Weights of a small transformer language model: rotary positions.
MLP neurons of a small language model. Each row is named by its layer, matrix (gate and up: input weights; down: output weights) and neuron, and shows model dimensions 0-127. Each number is 128 + 32 x the weight over its row's rms, rounded and kept within 0 to 255. A neuron's up and down rows have the sign that makes its largest values positive.
After each neuron's rows, "fires in" lists the words (lower case) most often at its 100 highest values on Wikipedia text that the model never trained on; "fires after" lists the tokens most often just before its 100 highest values on Wikipedia text that the model never trained on.

L4.gate369 [114 153 161 117 110 129 179 146 115  84 119 148  86 122 114 146 161 137 122 129  58 125  99 137 108 142 166 113  91 162 154 183  85 101 106  96 109  48  94 113 100 117 135 128 139  95 175 154 171 137 120 129 119 126 101 115  84 195  56 133  62 114 146 137 109 126  80 163 182 120  79 112 184 106 152 135 164 112 127 120 144 138 106 125  83 116 107 140 139 146 102 134 120  79 161 120 137 125 132 186 130 142 161 107 126  85 174 164 152 145 105 123  80  84 153 153 128 115 150 130 106  81 109 141 133 174 127 179]
L4.up369 [125 141 102  86 180 122 151 179 166 121  98 132 137 185  92 155  75 139 148 142 132 169 151 175  94 120 121  87 108 185 164 171 159 124  78  73 196  76 164 137 158 133 102  76 116 121  82 153 176 124 115  92 110  84 130 136 138 116 126 145 135 136 136 150 123 113 148 165 167 148 157 158 143 132 153 155 182 105 107 156 108 118 144 163  98 187 138 154 163 179  98 138 129 156 184 141 131 131 185 123 152  99 108 108 150 151 209  88 159 172  98  91 188 138 100 109 159 120 161  92 106  92 107 138 197 112 153 193]
L4.down369 [121 168 105 108 125 118 192 146 147 122 102 124  76 149 107 103 158 170 100 167  91 101 126 110 153 139 181 102 141 133  81 150 142 152 119  99 201 111 139 151 130 129  96 113 132  93 116  67 153 129 155 132 137 105  68  75 112 167 111  93 153  97 158 190  40 118 139 170 158 129 132 123  85 142 103 100 148 131 121  77 169  48 120 164 185  93 121 178 182 138 111 139 102 140 109  72 183 166 172 144 203 150 162  93 151 147  96 113 199  72 134 127 162 185  97 101 111 112 112  97  60  78 114 166 186 157  87 177]
fires in: "a", "the", "his"
fires after: " in", "uring", " during", " on", " of", " In"

L4.gate688 [128 129  91 137 123  86 135  77 150 122 167 158 160 154 118 151 125 188  80 114 116 106 110 134 141 146 156 140  99  80 112 150 114 135 120 143 140 133 126 104  71  79 133 149 133 104 144 166  85  76  81 100 188  84 131 139 107 150 128  97 130 185 120 108 218 141 151 104  82 141 143 184 159 164  91  83  98  75  96 112 162 137 143 134  96 108 176 118 159  72  61 114 110 117 102  80 153  98 169  82 142 123 105  96 105 151  88 138 125  78  79 132 114  80 225 137 134 182  80 138 103  57  70  92 122 109  97  55]
L4.up688 [125 121 107 123 128 143 130 102  70 131 168 116 139 149 143 149 159 158 146 155 151 142 109  98 169 128 146 177 108 131  80 143 128  87 139 197 131 144 122 107 161 123 180 140 105 151  40  95 149 123 144 111 151 124 130 109 157 173 126 119 129 140 106 237 140 100  69 103 102  70 128 145 109 162 175 132 176 103 112 110  91 173 155 133 101  82 128 101 108 121 185 132 232 156 146 118  87 173 109  52 138 131 132 151 129 165 155  93 160 190  96 132  67 111  89 102 106 119  82 148  86 121 109  88 127 183 108 114]
L4.down688 [145 147  79 165  62 192 207  98 123  66 153 102 102 121 100 119 125 137 111 152 131  93 166 104 182 133  83 146 204  70 133 154  85 129 110  90 160 121 122 152 126 169 161 136 132 164 176 119 131  81 129 202  92  87 193 141 166 116 145  80 151 142 116 149  51 137  98 153 156 146  88 127 151  98 108 141 161  52 125 142 118 120 108 131 123 173 100 185  97 124 133  98 152 165  87 141 170 158 116 129 120 156 110 107 114 172 117 125 149 117 179 154 147 149  72  98 116 130 145 162 145 147 117 174 130 129 145 120]
fires in: "it", "its", "not"
fires after: ".", ",", " but", "aking", "es.", "gr"

L4.gate665 [166 142 159 158 120 123 148  97 123 152 153  93 123 127  99 176 187 174  97 134 147 139  76 142 198 104 144  67 171  58 102 146  93 189 193 122 143 194 129  98 183 104 167 153 137  67  90 175 178 149  96 146 127 126 140 122  88 109 105 140 119  66 195 147  85 123  87 175 126 140  89  11 116  80  72 166 154 125 131 132 147 105 130 154  91 137 134 123 147 111  84  96 150 127  83  73 152  61 167 139 144 158 156  76 146 120 102  89  91 158 188 128  85  50 130 126 174 143 113 149 131 115 130 119  63 113 190 131]
L4.up665 [108 103  72  57 138 117 151 145 103 133 129 142 161  73 174 127 152  95 131 109  79 167 117 113 159 144 168 107  75 157 104 145 112 140 142 120 111  64 124 115 152  41 114 121 178  76 189 144 111 127 151 121 142 110  95  80 137 189 111 162 113 149 141 133 112 168 161 158 154 134 135 165 159 103 158 120 114 156  88 137 159 117 153 176 135 129 118  92 117 117 190 120 139 167 170 136 122  98 126  85 127 118  39 115 130 162 125 134 176  77  78 206 182 117 151 131 120 144 145  72 112 191 105 122 128 124  82 137]
L4.down665 [135 159 137 132 169 141 144 184 140 113 202 131 105 115 135 108 158 129 141 114 116 102 138 126 125 190  80 146 185  72 145 232 177 121  78 158 154 121 117 166 132 158 127 166 129 120 111 179 102 136  75 102  82 104 110  65 129 141  99 175 120 117 110 149 145  63 119 169  95 127 139 148  67 158 155  93 121 168  88 136  88 159 119 121 135 133 115 114 119 140 105  49 156 171 130 100 182 166 128 138 114 115 118  55 132  60 138 170 113 165  82 136 110 160 117 158 146 119 116 166 107 194  73 182 121 140 107 185]
fires in: "his", "her", "of"
fires after: " of", " from", " to", "uring", " in", " during"

L4.gate714 [166  95 188 116 164 168  70 152 124 175 158 183 173  96 130 171 142  90 136 104 131 127 127  88 115 142  75 141 134 188 169  97 120 137 117 151 115  59 115 136  63 112 119 157 104  99 131 130 141 141  82 148 107 150  75 139 132 138 114 136  99 122  77 166 170 101 147  88 126 159 111 129  99 159 153 163  94 134 182 127 156  89 101 149 152 131 134 115 150 110 154 205 235 130 142 114 101  61 131 107 107 150 109 133 182 112 148  90  90 146  71 151 141  89  69  89 119 133 159 129 138 121  92 150 102  82 124 148]
L4.up714 [ 92 127 109  63 118 115 159  92  82  96  77  81 157 104 137 146 143 156 107 117 143 154 152 184  56 102  82 122 130 151 137 107 171  77 117 156 152  97 165 133 181 167 188 178 114 224 105 180 123 118  78 135  94  88 112 128 144 144 103  90 135 135  95  35 168  84 126 144 158 139 144  88 118 144 102 142 182 113  80 137  97 161 156 176 188 142  86 116 154 187 164 130  99 167 108  87 113  91  90 160  81 159 147 189 192  97 131 115 135 148 145 148 132 119 142 168  92  89 107 105  74 133 144 123 146 169 147  94]
L4.down714 [114  74 157 125 164 127 140 178 140 114 143 127 135  91 107 152 110 159 133  60 149 154 122 143 125 176 144 135 138 135 141 101  80  96 129 153 181 128 120  78 157 144  85 159  98 117 113  86 131 118  90 125 171 141 152 166 168 161 177 139  56  90 137 111 121  65 152 118 129 113 134 139 143 139 147 108 175 107  77 129 166 107 134 107 219 195 140  95 170 112 124 124 157 145 145 162 136  73 154 136 125 147 112 144 124 115 162  80  99 135  82 154 106 112 118 114 185 142 138 132 155 196 151 112 117 103 118 175]
fires in: "although", "when", "however", "with", "while", "this"
fires after: " W", "th", " H", "T", "W", "ec"

L4.gate900 [132 100  68 130 104 171 124  93 178  94 102 131 140 156 134 121 142 120 157 101 146  74 158 119 202  93 170  88  52  97 122 109  77 133 129 110 184 118 169 146 131 155  96 158  99 171 121 103 174 116  87 154 143 147 100 105 141 150 156 151 154 197 129 140 124 109 143 120 159  90  84 138 120 152  81 141 139 137  89 109 135 133 126 140 162 116 155 169 161 151 142  86 142 111 197 127  89 125 187 165 132 141 150  94 131 161 102 160  48 111 129 150 116 133  62 127 182 122  88 142 133 109 190 117 157  97 149  86]
L4.up900 [142 157 122 101 171 154 107 132  86 117 112 112  72  98 158 119 161 141 164 121 156 112 152 108 110 125 109 103 129 123 110 118 134 174 109 179 121 108 132 123 122 113 127 132 119 110  85 109 143  89 180 141 125 116 105  85 174 151  74 121 136 146  70  21 100  72 101 112 182 142 137 121 204 176 113 191 134 120 161 174 131 163 121 211 141  84  77 186 135 165  76 135 119  82  89 108 143 171 133  97  55 152  83  99 116 108 179 173 147 111 173 125 106 138  83 153 151 127 191 141 147 149 131 144 121 105 110  94]
L4.down900 [ 89  89 147  60 202 148 100 155 149 146  86 103 145 169 101 109 124 114 138 106 129  55 201 157  86 105 178 124  68 169 137 149 172 135 120 180 104 134 133 128 107  84 118 137  49 139 133  91 154  47 107 210  85 179 120 149 157 100 174 154 125 164 153 144 106 139 103  95 186 165  93 175  93 150 158 117  78 129 152  91 123 125 101 167 152 159 115 117  92  62 102 141 142 166 157 163 141 119 151 143 123 152 121  37  96 128 132 118  85 151 105 164 132 158 125 125 124 130 179  98 162 175 103 143 118  97 136  87]
fires in: "it", "its", "there", "cannot"
fires after: ".", ",", "I", "es.", "ann"

L6.gate229 [ 86  79 158 138 174 182 154 100  39  97 114 111 147 106 114 124 142 117 106 160 142 115  95 254 148  72 132 140  84 154 164 127  71  87 157 155 159 139 177 152 148 150 138 131 179 127 131 177 123 169 179 109  79 127 139 130  80 175 130 181 118 113  93 180 178  98  95 124 102 143  54  79 109 132 120 102 176 113  53 167 117 148  97  78 172 124 118 136 108 107 158 101 112 117 138 126 144 126 132 156 122 112 139  73 153  81 140 149 102 118  75 139 124 143 104 142 128 147 114 165 158 107 118  79 129  75 115 131]
L6.up229 [150 138 102 125 136 119  91 173 152 111 157 177 120 200 147 116  65 170 129 138 105 109 111  64 139  91 160 178  51 148 112 162 158 119 113 160  67 162 134 121 134  56 145 143 125 130 150 111 153 148 163 135 116  85 156 104 150  55 179  78  76  60 157 147 159 125 144 106 195 160 108 124 146 108 169 168  78 114 146 151 163 101 168 189 143  90 118 152 156 180 169 140  83 145 132 153 176 170 119 152 147 139  88 142 129 117  89 149 106 108 118 138 115  77  91 146 177 178 124 122 112 129  89 144 109 155 136  84]
L6.down229 [114 111  98 112 148 148  98 119 198 155 118  78 100  47 119  94 132 140 114 146 109 158 136 145 140 108 147  85  84 182 143 113 168 193 177 102 161 168 153  84 159 144 103 100  95 114 127 152 158 195 106 136 105  87 157 119 115 121  75 159 142 201 105 105  97 174 151  96  92 115 100 125 154 131 111  81 190 138 178 155 132  95 143  64  33 136 164 166 127 122 104 133 145  87 129 138 114 173 110  95  93 159 130 204 147  66  70 148 104 168  90 129 168 140 105 137 139 118 161 166 156  59  90 104 150 106  89 135]
fires in: "railroad", "railway", "available", "cross", "football"
fires after: " R", " ra", "v", " c", " a"

L4.gate443 [165  86 144 157 184 147 147 160 133 146 141 196 133 139  73 136 112 127 106 115 176 119 113  96 127 114  86  94 109 133 149 132 124 113  66  70 152 147 114 163 108 118 191 175  92  86 154 162 121  89 169 166 117 124 116  89 147 150 130 106 183 155  73  91 127  82 113 112  96 121  72 123 116 155 118 121 136 132 176 103 147 111 164 195 105 101  52 158 139 204  84 116 162 152  82 150 135 161 111 107 126 123 102 133 161 113  95 162  85 102 152 141 126  85  54 126  96 163 127 103 108 116 108  93 160 125 126 141]
L4.up443 [141 151 169 155  74  69 124 111 122 129 143 100 100 149 104 120 103 119  75 165 136  59 148 137 172 139  99  91  96 103 140 128 144 137  69 111 129 144 111 109 133 159 136  81 129 173 132 104 185 147 130 146  70  92 117  71 146 118 167 141 183 164  72  57 117 127 156 121 127 118 105 140 123  96 133 179 153 139 160 120 172 137 109 110 149 106  65 156  92  68 117 164 195 116 157 129 162 169  97 117 121  98 164 125 187 174  93 166 128 140 106 162 136  51 108 135 156 100 155  56  52 159 154 169 122 141 140  97]
L4.down443 [117 138 112 163 107 110 119 149 118 130 114 145 134 174 162 141  51 166  56  78 139 135 106  77 117 126 148 124 152  56 194 158  97 189 131 114 115 124 127 138  97 136 164 128 124 101 107 143 162 140  97 132 128 175 103  58 108 103 104 141 127 156 211 133  99 161 105  88  97 158 147 160 123  99 132 172 120 116  99 115 111  83 139 141  78 106 114  66 155  65 169 126 160 121  84 141 178 152  97  89 123  78 183 161 119 189  99 101 181 170 171 128  49  96 163  99 123 166 153 103 110 122 105 169 123 125 156 172]
fires in: "1st", "second", "supreme", "3rd", "2nd"
fires after: " 1", "re", " 2", " 3", " –", "2"

L4.gate660 [119 157 116 155 123 145 121 126 104 113 143 142 112 125 143 142 148 134 121 142 137 167 104 175 133 178 163  79 144 124 151  95  96 102 124  85 114 136 100 184 102  70 134 139 159  88 147 121 130  31  81 142  94 132 130 119 130 144 183 167 126 142 177 111 142  89 115  78 133 134 146 149 123 190 164  90 172 106  64 136 194 156 124 161 176 131 169  99 102  77 188 175 148 131 102 202 133  92  99  78 137 152 115 150 171 135 110 110 125  67 112 141 168 155 196  95 148 152 119 116 128  69  62 124 128  97 107 167]
L4.up660 [ 87  53  94 143 166 104 195 136  79 185  69 161 141 121 122 110 130 145 181  79 120 111 148 190 156 126 142 159  59 155 163 177 109 137 116 131 117 152 139 108 148 156 125 124 123  56 155 117 173 123 151 103 101  99 113  87 147 160 139 151 107 108  82 110  92 128 116  90 153 102 151 138 131  85 123 170 144 135 103  99 146 102 180 151 127 133 195 139 107  92  85 120 182 136 137 166  72  81 122 103 114 126  93 136 101 116 185 160 138 139 142 103 150 167 121 120  77 104 118 171 188 107  77 142 124 159 116 132]
L4.down660 [124 100 159 152 123 203 137  95 117  91  94 147 146 154 210  96  89 130 122 142 123 176 156 130 161  94 162 177 118 135 120 128  63 187  57 147 102 151 175 162 140 139 107  84 128 173 129 106  90 165 187 133 139 130 109 106 136 150 111 191 165 140  87 111  66 155  98 106 168 134 114 110 135 124 142 126 145 161 168 120 100 102 128  57  60 122 125 130 159  89 129 185 113 140  95  92  74 173 165 176 178 149  67 124  81 104  92 166 139 131 128 110 143 146  97 123 128 113 146 153  80 160 125 173 172 185 141 117]
fires in: "it", "she", "its", "they", "these"
fires after: ".", "I", " The", "s", " It", "s."